{"head_dim": 32, "batch_tokens": 32768, "dataset": "wikipedia_en"}
MLP neurons of a small language model. Each row is named by its layer, matrix (gate and up: input weights) and neuron, and shows model dimensions 0-191. Each number is 500 + 50 x the weight over its row's rms, rounded and kept within 0 to 999. Numbers have three digits each. A neuron's up and down rows have the sign that makes its largest values positive.
After each neuron's rows, "fires on" lists the tokens most often at its 100 highest values on Wikipedia text that the model never trained on. A number after a token or word is its count.

L4.gate762:538533534475551515485482504390470564479465514499461488612533503579555534489580544518495452567443522428490464484480564544555462494452471499606526508422570410441421470561493564524496520508499534475549508515505489467522501522482476553534498509470492461433519492448516485411491430524544471559510505541515458447500455578472488393510546481538493441534446509394544549452572412579513504505554488618506553492545430451492380429474464509544462485484465419513375589561489562547458584532604430494486443559371522551527519604504394474533440422573508555446501481471520485444530460576547569432
L4.up762:473588540390400514427500504432584558575469389609476481465487549480412466470453486562472516454504504425487517526458513507500504544418481450505438480465454416487476544490477479381519481499521522508471592555521510471567606531421554525560499564446511608511532489521525460509441511451470505420494505512478437430441550528558443470554514461458535584529493571545452544581475494507627549459548551600576563547421439404505512602491415643505458437444458500460515522492484536587507528497526503480433514481479442581515500523517528438559482500464543508505498506517394524521515528476514429444
fires on: "ri" 19, "ell" 18, "r" 11, "e" 10, "ic" 5

L4.gate316:521497545481428526507522435455457461427574463507548516513532559515409469510521454469492565350473513444523598530530411529506440494493576517432471542514428513531540499448526545568500576484401448331502478536450481503509415427504523571415509440445389517554522477489497523518526491503547576436518545530552462495529432546502564442539565512546534437539531479590517511561594522467474532598522544571523432493476468467492535521441459399545500555559467457537472493542502508549388457547492488487496588424490603470427523562478515579448505515517533447509432524446488385513532551596537541537
L4.up316:606461516440507484350401545472445522487480478535432528570477500480438429420405515550454503541570518585494543501428442567533513502446554492508508464516572492502463611524494500472547516533456475555537624549506502502468473454572479489499570461573431461482457517534456509497389530543544536431445508468514485431542462436460545483469464459554474495571437500550561507546443575514423428560486613617614427517522535461550540511497408522375511499535487569511527503393497502571508471438429519517473567529506460453484412532483500609473482449488520466510507475450481530490517501574416564531
fires on: " would" 18, " to" 12, "s" 10, "ers" 6, " its" 6, "es" 5

L4.gate301:571552532473486405521573495524563561568429467476534501525551529590493495490538596508477469443530557535458535519410508522398430519508471505477431517436517540550480512441513515494444506527503508590476515562494494448481545495561473597503488507482479489565486466540434541490522508570554576486415515577479545521554462547538416496493560448565484451380339492459436488434558379483586441470526532421621504478508438571544490492579500577425592473518492490416474517543482551548506507501559560611520501436516525434481443471533431532410534508533545515491468563539431597528461510486449467586
L4.up301:526473449455475378485493537500469484509472430543518533444431562526526493505449487590466554447429532510479572492460416486529460520513419544451476563453533464475535561517668513477509445521472527494441543360568498463545447497506516523505413608573419457427546424521419570545541469525513508463511582456458367459479556478558538483479491482521451445546488509567568561521434462450436552509496542493492500445494501410530541502453467486483585493439475484597432500416495514497533508540588499552517460486493555490517597506474604540484572511538433612448434458409526493443548556501440437459
fires on: " to" 17, "a" 13, "O" 13, "s" 5, " May" 5, "ince" 5

L4.gate146:436508458548613559561661516505473482423565420561453433497517414442462434530469531474556528451447554496578526467535432536472454518546396474552581534450438495440468487528473534544514527475535465596519539398477428520514535420530450498436514518449485474503469536542477387541548561569546519568424413456502413544416563526515487533552446436466553487569481550512468544450506467457514463559499414485390517574528555500520425435476462474508527603481503562397538511553591547492564471518501488483510504516535501439485537503513550519425398481524483498464526409452432548580511474456488459489
L4.up146:436496525513562493577514590524545443448506523505464458451411458492607491508547539525504502434505508479520509396494406362441526525532525518516506560439455511474487524480473560476509451381626440493453475451422469522531482499590443449496582514504524537519584574500426421545596452574573485508530449498442524531486382513497625524410593484525568542561513533497461602529496507545452489590545545564454520501460493488486466515432486531453541481509531612539499514524507423422526448503562465445465509476416555474524504436498530501464527422505412596519496542405417457514559489513551507495
fires on: " th" 25, " Th" 19, "est" 9, "Th" 5, "ort" 5

L4.gate502:514516471490513422486507539365526511506437456532524539530452505590399517534491683461473529510447421547504479427589544562537470497552492488482500555425567417416377478457562523527473494472494467512452506480462520571452460507490516468454479522418501503472564483521565489520458531558560542481505512469446513461469516438466516429463484485558483572496458499440531466458491520484540556480584471545575530440461525516517444520423476557543444535504424545506494495612432516453417513547530464519468518501515468471513551494528504571373501545614606491606429376484478551403525497557392578538
L4.up502:539498472567534510461483458497557469521511502524524443544543454524435522491517513427571482530482507469506460457528495509468508409446497470509577410472546458539515502579588552531387537542465561460466517456406585447483472555528532521450418472452397455445517540490476489550472456539426405485518549480521609532506422470433444411519548451495492584490459542511538565483488458494445397442490527484555411478429557433618392516591518577474447524434574552479452499458549490585556511484454596559483495451533443565507499518435415483537514413492524466419499436493527539599435477610501503420
fires on: "," 26, " as" 23, " " 9, ";" 6, " to" 5

L4.gate373:519540565478447480533506500442522500462577509509581509563493463435365517568539554566442531421480536549560452553486458423491469493544456516531603468521429503571490456580513502529510586614402537521446427448473492564532522474552532510509580484500483523543452520538499438582570497582525429541465386551552520489526475471542446581415453511499474481482465444480454485511515510479523415553381568559409448603466468618593477512489460472536454544522444615541492492415492507475475522586432557505437516541525546548480554503474460476443519480488547492472407489490497469487365532564488546518
L4.up373:495523520462552543432519520478494501497576581479478474506569483530503412453510455569396571499482430578608476515504484539421480449584464546530505514506456443508602452537561479586504540509512487406569530585481502532591431516424490530433459505486489514487563423541528543649572430599458451497530549535476497450510498416517347495470565463564491395377537576550479446513450535568473501548502531551538470467519480571566542509598506498543458524513552480435516462551513544486497446566528633526424453585480505493529455470472505590455466494517471515478457487486524433463507574549487471488
fires on: " W" 22, " R" 16, " B" 14, " H" 9, " F" 5, " D" 5

L4.gate471:501468448505448502409499502493483515512587553386530573630524520468584508547497545501460486444434466554462438545495542445615442562466549539466435518506484462481525585421506611462534539501478512556521594530424518508483390518509478513479517449547524538411439497520536489462561529548579589521465548466554505513501477525574471508515439486511358533496524447561517470550488478608548438535404544569521511559431525470459553429494461507481512499473446508437585621499456435395555578467545486448553453480495559480518460448419518571371492536477544424492452455495483472493458557501461536530
L4.up471:484502484522543575501466481565405494440526431523528500495535569424552489513476585538399461609522486386504508535445542590487438591500584587491551403447576525442580561552451484517551486506533540534485508527410452459537470533466550481522535534609366509511482556390508517444488443493568512472536472515533498642521491539554495530512549558507440496611521445523443476499452525513578488494566497448486525553524565449453529498549493515614584435455485496510537470441474620521506438532462529562543421449555467526470450443515543553516570446526472501417477488531526450595484502514537447547
fires on: "ag" 29, " ent" 21, "ad" 9, "iet" 5, "ia" 5

L4.gate728:431438523548506502420416532506474551532507539449457485570438490553499501449495521570522545515416465517461473547449439462465431491519478428585427408499430507454486563441512620491503501497477505569575546512490510484536582510441517434482436483416634447518497483597501420409466500459499422489431418528463524481459615327561490514492568528591517573507456453518530449562461410510478405536523493488525489497497491460511570478456563449488467577513488514547487499534456478499526431480547550563456576500498414442503616464573465452560545562479459529452427488484556512436437475506425515528
L4.up728:476502520472518497439422514606479470492531542486465474524492476519549458524478570589510479554470448457337526466457559534563459573599440468430535555533476547539470403380494435428443499499457459545553536474466525519493607469473401516536494529521470530443474600504494525546524421538471577602499481553584536427446492511518592495512507563604543567481463510595432440533410549602494502473578545418521491408521508543478509526483487516479434438489463497545473564431505411464476519500604461508449558492556541451544510515512515555589462518561435529503557484585580517479493542440468475479
fires on: " reg" 15, " mag" 15, "reg" 10, " Mag" 9, "ic" 6, " ret" 5

L4.gate187:522520586496570432469419455554484567486396507558461516459401447509417552457451466531567476410555484425448591486550474496571473484476422569398533413465569600446500607480506394522554482534469425474439576503529429514542476502468481518506477552511418475454574420480500548486520500454558521458569454518401564435512434511402482506528531576484462497533417495545537526405427451559587451485499447473485515547447525479463524533540526411592538551570443516429541578438530514507463480506395467565473467464519485502532610511518455526560553484536498561490532525519501574522538493477459509475
L4.up187:498450520502494460502520494559534555533556485455529526518472483469555547543555477495533487485431538505464462509570503407601600447488491522479614486459515495469456447489387486442461585578404467550457436532499548495501500542544486532548404499552557492450534562444565593439425454574518504502571433570455600496531516521504584622506485490575505405430508533508493467432461509434469541428545507566436446542523460518505463512471484516521440568532534566460482619444465526557620565458463506501408613541519454467504421552510385554566540502496494509509549555538554468478496455621464471518
fires on: "ra" 19, " mi" 18, "}" 10, ":" 9, "ST" 6

L4.gate47:498562372593443494440461497562498541608497508513542509557441457529528440493561471515418387556456504480512470514529500554558558544515450462420475510550482521541515524483422552496484503511409557530480527498416523488490425481498496561511523483514509576539527514513514425484471611482478597451538496490492532459493433554441475560534426476510485548501498487328514582433667527500459430585510512478468534497603529518456554461557512511398563537499488469534414450512590411472507450514422489458510550444481452519527552526557483476541499499472537472484476472400410504433479465517372520596
L4.up47:536551473510497510509475499446551622519601461559537497525433547488467524524477472538475511587407444528530539464475456561524437485514451421465548550439424491478427564447525451530550548543559509468569522512509517570586486533530428546500488475416554419567548455575468525531522511482509510539477549537493431563473560588471556492547496430577508508483475456558545558504465365538460617620516537547464546532499496524503532443513462510380441616526435440582503463486549423461483388512432521477438577510415495451516470457456438535460446425547575436480499494394533522517505465576550498456
fires on: " album" 12, "s" 12, " doc" 11, " Inc" 6, " Stud" 6, " Vol" 5

L4.gate161:438435431495514392487518517502480510419432527445559529558481401496434641576528531546567506475451495450484594472519462528462502540575501548504567491500505518487519498451507508491432429488509516464470458496476569511479520440465481545558502656492522449554554580570496475539558517544487472455390435448468519481467564514426533484529494480576519532410495492573516555344495504496568446572540457457552460520450534535421567488544549518561474483573506493410546542556480393592489562445452420549547536518460606464526448422473536504520455446477545539473493512523485526464642453509558483464
L4.up161:467480564489502444475428501502535560513572549555406487467506494601502498455414561510543491454434506412442490501553611503489590503499422435356482409513549523436538475493504545480568504631433533467448438531479437565437515519483473438500532440447461464524470533485424472634564571429513485499505446525498516532503506413596471510417585517559453518541494461516547470533545527589501517453472533498553432524413408493568587439534428498503462480491522516534522518451372541560549534468539485501511550483465532489520576485498540418523572455545522534482459470422466427568466451420460550553
fires on: "\n" 42, " St" 40, "." 5

L4.gate564:464472443506499469494525513509549411552523608574448522518473389416368488465455551385549366516491469484437495536549518495515461459488470468492464536379560457520505545478446532573449482511492441440469558480426524546492444541459523511522516497498459551515503512472455413501580537466543542480453513363578395533452475476502457510444482526486472527576455466533534441489461544438530423476497549499536449488530479423524502520532550687465493527449500478479486558485568473464504513467571568471494483417528454421445536610629462535446427478496511507422464528545564443514528472585532455468
L4.up564:544449456514555448440431406469559447544302475557560514567461436544576563488514561551523448425560477495410471509461491434519428483521536481494442532438526490526592495461459514480484439502517510431532535419537522574532486557464413478500533448567432592537557506519538561481536461469484465457491530522507507472503481596405548532458451416525569464498541453487427481479460531456506473491450515561500462468461425523589434637528567537469470499504437444564516469537522471542533483493550518557428454513392509471473544583548493491561468391482449508583497490599461436532508501573400478472
fires on: " to" 39, " ex" 8, "om" 6, "yd" 4, " To" 4

L4.gate459:517509453538472516478467527496475579548506541554514433433495409430518572532524478494492516531363467515443566533537501416469517550644493445543487483571493569390475478529443588595585469543515472454463549520488573524522428454529485513599375531344493429527456450524465500598464550527505505441511513539550478528599486494550551451570452437514544466544479529447474527427503526536527517492507526554514494457463431517402433503525416559467443569487407581388555496527467515542577551530441483535444494552544507511513459415511461475460551485502536526566485437438531473502525433530434442535
L4.up459:464437457524585515496343576503511477514501442484444546413547469526552491511648604464444423515486482528483537530555463458441567527474635500422452525498476551559500555454520486472495479432406553532457497525512514461449557401504519526502501577542505554447466451501513535392501525516463475446537433449487472487510556442489359410500483493520495465470447425522618525528552549455538544448529494518503539533526504455611548515545522488445532523425554467481479583450524465452526523572543583541429557526551457485563582481475558501487384449468539481498488489453528484548480542381558496428
fires on: " in" 77, "," 6

L4.gate705:418514492530540505500477436503593456445498471459446471469532502517613479435579452576501387435639449581525493492517528556429565502499545569484465530461502472502554569531431475464553431475488497529446535501456487497463509440521541590511531462568476562464468502462514469559464519491538472512446561407498477499563521529371585481373521471489493584528507552562505590452496514486501399558454427580548521466508417460497497553596514545530483581514441525509440503405473505454424593608490487421461478490528579473609441416486517421554468485521527449513504483548503487559464463439477572547
L4.up705:451436478462462515541556532541542434490525469521444535481473381437484537612435613496526533457485447419512449453461488581517477489560463522449486533528458542409430438469552482448507463441540559550449441397560488494572495496478490470536494452529596422489490376569366517522498554446529440566521418552518399545558537404400610482394461478546567547520426479396492517452479539478460533495547464580508491476541458552500502438503436539413444480487450507433467579439490442430509495414523540501518493532392474491488477541509508450484488529435528517514524527439462526523471536541437514517
fires on: " s" 22, " c" 19, " sp" 12, " b" 8, " co" 6, " re" 6

L4.gate546:460567393482596517466439460493571419504439532584420502523476543431555566459400547535522547553612495531530597514458496507509503489485362369604532508541500528522503531501494462492428518564446486539455506498517348450517533547536428460498507455536570560418532484442491539568503443570520420477483515388524473532501496466397449525575490571529478539537452476460479424452482516509557484546526421544524549554560484438528463550511507550475466543479496510478514419572458481480535474651443475526587515440496515468475498430518436503514443529513526438516571477476500598523510564494458556539
L4.up546:446606512451473483538548494494554491459478463524493602488459510503542501535519566429530528409476548504577462410523519525576514429467529479484445511484546505419527425427554594552545515522479561486462527468549504647595407443506588409578473525528520528518507496523522574529415529488516562509545578522572551588513516506456478424508492450552434493540489424498518511557559509505518491487504527444557438507568608483521570497488513523512519469552441474479582427484533478614505602585532565440506568464511447573498448613533524454549529499457458505553471581507412445455369449467518550553
fires on: "," 61, "all" 8, "p" 6, "app" 4, " to" 4

L4.gate353:417469468526474447424618548518391544507517581498463523429491499540516422521408564531553458544514548436548566513557614604536579514584629499596524477459425583565443465522495449452477518456479417503542434484492461460433455534559513430452520478490645519499582581488523514470420459474609463507479502448536454513465515554516493517489491423528533509473490443472542480500364410446585513532474424550562440486475553447545518472546528448540562464478572529532448418606502527477530549470502426548535461512515514520488539483517498468473500516467507581497451411486563541512469495495445479503
L4.up353:428462465386426566421523527493481481570477576536452567478606488454440531516500589491495460466404503496508421532573495594462488543545464543486560554413433533523543531517475531491438514504494551396445424491559486511401502512534394525540489393500523497501587575455482503505526536511473474477467425492426534541407515462567480506441457557548532424460610456519494470435543522419511432448453524383557487545485521483516528558584562495507464493553395600480537490496545520501487490465516477479580464365566540500480464397474535530543538493586526519515537537587505482505542456438527578468
fires on: "'" 83

L4.gate539:541503490554532455478540577508493535472576594518498499455503458564508554480462538390485413541488545442513485504567492580471563495456508532425492498497581546521480579523431420527523475483509541520494576584389522394496570473552520390472418517610432510467464438530482519528492398484524494567569529499542495536492437544568466527473571451525519488464544457550557526580496554553542538555500457482589508470504456591519549525517482472600462438477530493458466557438463608546495466429517422436475415486487458511520653441465475453396444471441584556439503463534532461499450567587527439507
L4.up539:418512514491511436550492536486458586431471578589450461570509565575514562582521504498410387410484477505483546519508541515506429404542465467450605524562493528457528504505461566568480571540547623420548536541511598447460576393525431418428413457570498550465495521462578505473489543551555531503600458520566553566509418505483529531512517477473531438550501494507502409489547554534540534542524516473538491499484551508571461562480539476512562544471595431557584444500553443563561580449519509467595516593536535489490554504490477582492506428402484499460471458524511484506477444491527533580
fires on: " of" 49, " among" 9, "ab" 5, " them" 5

L4.gate677:390448470517513454444530511489475497497457483556448587450455492611482507573619469497497411510399440496522516518538405480500520592399540527487477451542381463508568478434451513552486551459551487538426536460456583411476536455510510532496516591460546465526463466551485483589469480495513592439496488424551458484530494446565443598508532568506544550482490469580495500499491548422379437561556618531499482473545462460508506424564491552516467498501569491577534472507501477470465432442575512603518487496481492544590469511609523499497490530541533453493522549472615550570430603533476505454
L4.up677:497456511450511601438488506567530455427413513528530483547482454553537519552480509488443480513485428527541532490517553557632576471518511456562540519621446448452436518481534442441469530496492456528380499574480469515481504584428461502478589529639486577634457500515562464457456438474441540491508558440480583492448473495554388557591465436557426458526439524493522504558553512545537505464555492530571459552599495479529580494446452438463383475576426460531491505474442453467603510594530535497487463448505531522456455521557559482523452451524565495502563509418480540476503516431534459536
fires on: " not" 22, "ill" 16, "ell" 13, "," 7, "oll" 6

L4.gate339:556374449412616465567459478484474505533416468464460518555503533369492632479563596401518479503542538474473534464480439528416481503419513513454559397511556494443455495558460587477495539568515536461504526458467459472483567482483409467551520490503492563456498597480571527476442554389489516576509451493396470391483527475551435558488468485510540490469434517531474449435516461535493466491541553583417399451481517491449542483542468540482532528543465490536518483527488563503499422511395560545571459384506453421564511528529475471525491587513552557489421527493443502554539549473460561521
L4.up339:462569476396505538528446574546478636489449494543556590499543499537487496497473577499532492473516500472555556532415481437561536557542469389526523478523509453466541465514503499436545529532556436464454565490540602375466485459494438510471536442561522563409575611417590598505431514551467526526526461461581475427461445504545486448489565515502384601499469544511438447512502542473533531475520469504538477500556528514502470497499513458568387447499488494493487558562518624581565519500436632545575499500545518476529488505512492518561441546471457490638506471526486596522543512477423506508
fires on: "u" 20, "ad" 18, "ent" 6, "af" 4, "ram" 4, "qu" 4

L4.gate124:573438405464459575483541540452540548517515497475467411518573560513492515512437457483541478568487472528503527397532437372481468535524465505479532506534455486522495507499463549496536557564528486499625564585551471389468427471495459455587425536473487547537501489487625418451450502550577600575561562480539475539538540452545511519486518550524484469585509559583490410543479456485476485547565481448498482504521580510438406504551398462420461561519482571485520531506519505505602483457500519481370479504546577549394509507486398538450443469630568492478529541574444522507472461495467516534
L4.up124:466594539455467515483476520542520460433471438497537425512457509466463422480517475481492596520526446563464495500540465524500496456468375467511533536567528502515422509550400554553491510619536531410546428503460588447392470501481474510493466489515535607490476450455506604460538561482555543493518571439485513506548458482583582527523525427474488436533575497559564474414574484496558432514509531392517431486450524487472481560499457547393456433523492527443513459445555469636482532442543470529424544497386529547562591536452490481581532487559564617538415505504590478456542500483490528551
fires on: "s" 16, " We" 11, " we" 8, "I" 6, "e" 5, "ou" 5

L4.gate695:477477539333557461565598499560468511476460490573532483457495503529595603477528469579507473472458567541526473532507560548562531536568530610479498512490489413519479492582512524503477506525498578520440557464441519467477457465492534486524539587561532504485543465509428519547538484611435521525537447436500527497570613503479470510513381524509489493506495448504499481507396479559533441463580543462544590546418518471515497457622546512504512464519396600473456562454508495450534547615505463437434449484417465456526551598496453562494500354537559487536493475470528391520471496550509548467
L4.up695:450510534467478415472499579469522456490493634510495476498458446412554490504523511476473557469555456536498519546463435438511485411493524605456508514473442527431493451576533478560549493404619502517447562423499424485543562571516524565496470467507400517387470479480479523528507486447521549490434445388472460454502478509441476491395484560523469414522497469532513484447548566560517582505492532540475494517515463476491483449507514494498500515480552509573502600507484535446583460501362566631587460555410418533452482409461446558460516497461525459342477537426440580479515473430500514512
fires on: " inter" 23, " pre" 18, "J" 10, "i" 6, " j" 6

L4.gate526:426489621541493483472438485535447539558515473441371465481529428591543547460465462500477518384544450498425556495524426497544529408463449508496511532511534446502572522516558474526499514529477443500539551602519417464400556445568435448465527481449592529485519549503499479524491553512439552528467420440519589328524506520552451548338506536456407418544559563509450431472547482502497439477437479496467419485525543509519491459477494489507559528562373465471473489490469475534466569413507424522576506559488485504458568491524491502586547513504470541475469478617521476517495557427482475495
L4.up526:464424492451558538550453533399516408459473512489481503489452509494533564456536522453502484548465549528444446424640537450480490515509560550471474638461557467471533487540556468442445536461495498460520470541422489502459588485558491481510583541539430431489583447448522534455445435437441532606425558518553546462449525629550509506505486571463374538420496541551406547452481534521521529539488545473481534476604481489529638544467533614447551471553455581573557456479438514404536449487489493441480498522503416512552541527550514533502497507550468476457505434567503462593480571501523457535
fires on: " S" 32, " s" 13, " Sal" 8, " per" 4

L4.gate673:546409412530478395462522454480438459498506430452603520472508499470463543490472514452397436501513407604461492558490612476425507496461465477531504545602525496480487500489503586511514445494358488450579512504499521534450546553518505490473529528522450474488508504486527592556443585401519474506490520498487494475528508547544540433500475469501369455529502526443441553384505525544530497481532566404535544483459466481499619432511518486396469455510443445457593503498527597494417515580487433487502401470553469501464540467493580365523514554494497522406527449483533397440532456567553483482
L4.up673:461426512539594510516459510418481554464532488523488396520547603556475418545483484457481483420467425474578535556522566416470558503457496543573482501412413492433434406467508474536519475531481484464563462469510495491451550563438506489487513463483513493483467614613434382481572479548430596429479518609549488514480499540501514587480521482553437465493589466493454476507535442578500502433422535487499444495469484538606511551493479529449442510499481552489450432475480377484448434511494531461440599559475540424509553508603526430558519422546530504548447521438513536411449507491486502613
fires on: " |" 22, "\n" 21, "-" 11, "°" 8, " " 7, " were" 4

L4.gate634:492456444599461547376504490471506579467433525515423474430405526448494521464524514448464436560459461509490479453483531464635534577525476411466478483532481441521596473511501626491524533515414524547566566531491494514513484458568404509567463446505456571538529571495368491535560487563565484487444509470413467544474610492538522420458447508483473528413476533517474490524452442449551509589547396503446534470555432501426454554471424558500508514465559477437459521541517398547487500559455493617538540499542518492463519473516527553401499476519488520411515613521419468470509571477461470535
L4.up634:444509488399507543474484525456528534525576522454474466466457509452441522534470526448519509572504522552458410499394452473571477577510562447456515407648522476506501532467498576582505434570499429420477504447533489529496579473543446462492576507505483424539590561510467507511416533526522414527398545482403512473501550526488548493456490540486464593428436494497440511592548449443494433561473490456532514619545432504502501464449450638420507576526440454527459521492429397518502429427461428434498458544480457523510590450487542456508498509427606451420487556522523534438507437517501505485
fires on: "s" 14, " a" 14, " in" 12, " on" 7, ":" 5, "out" 4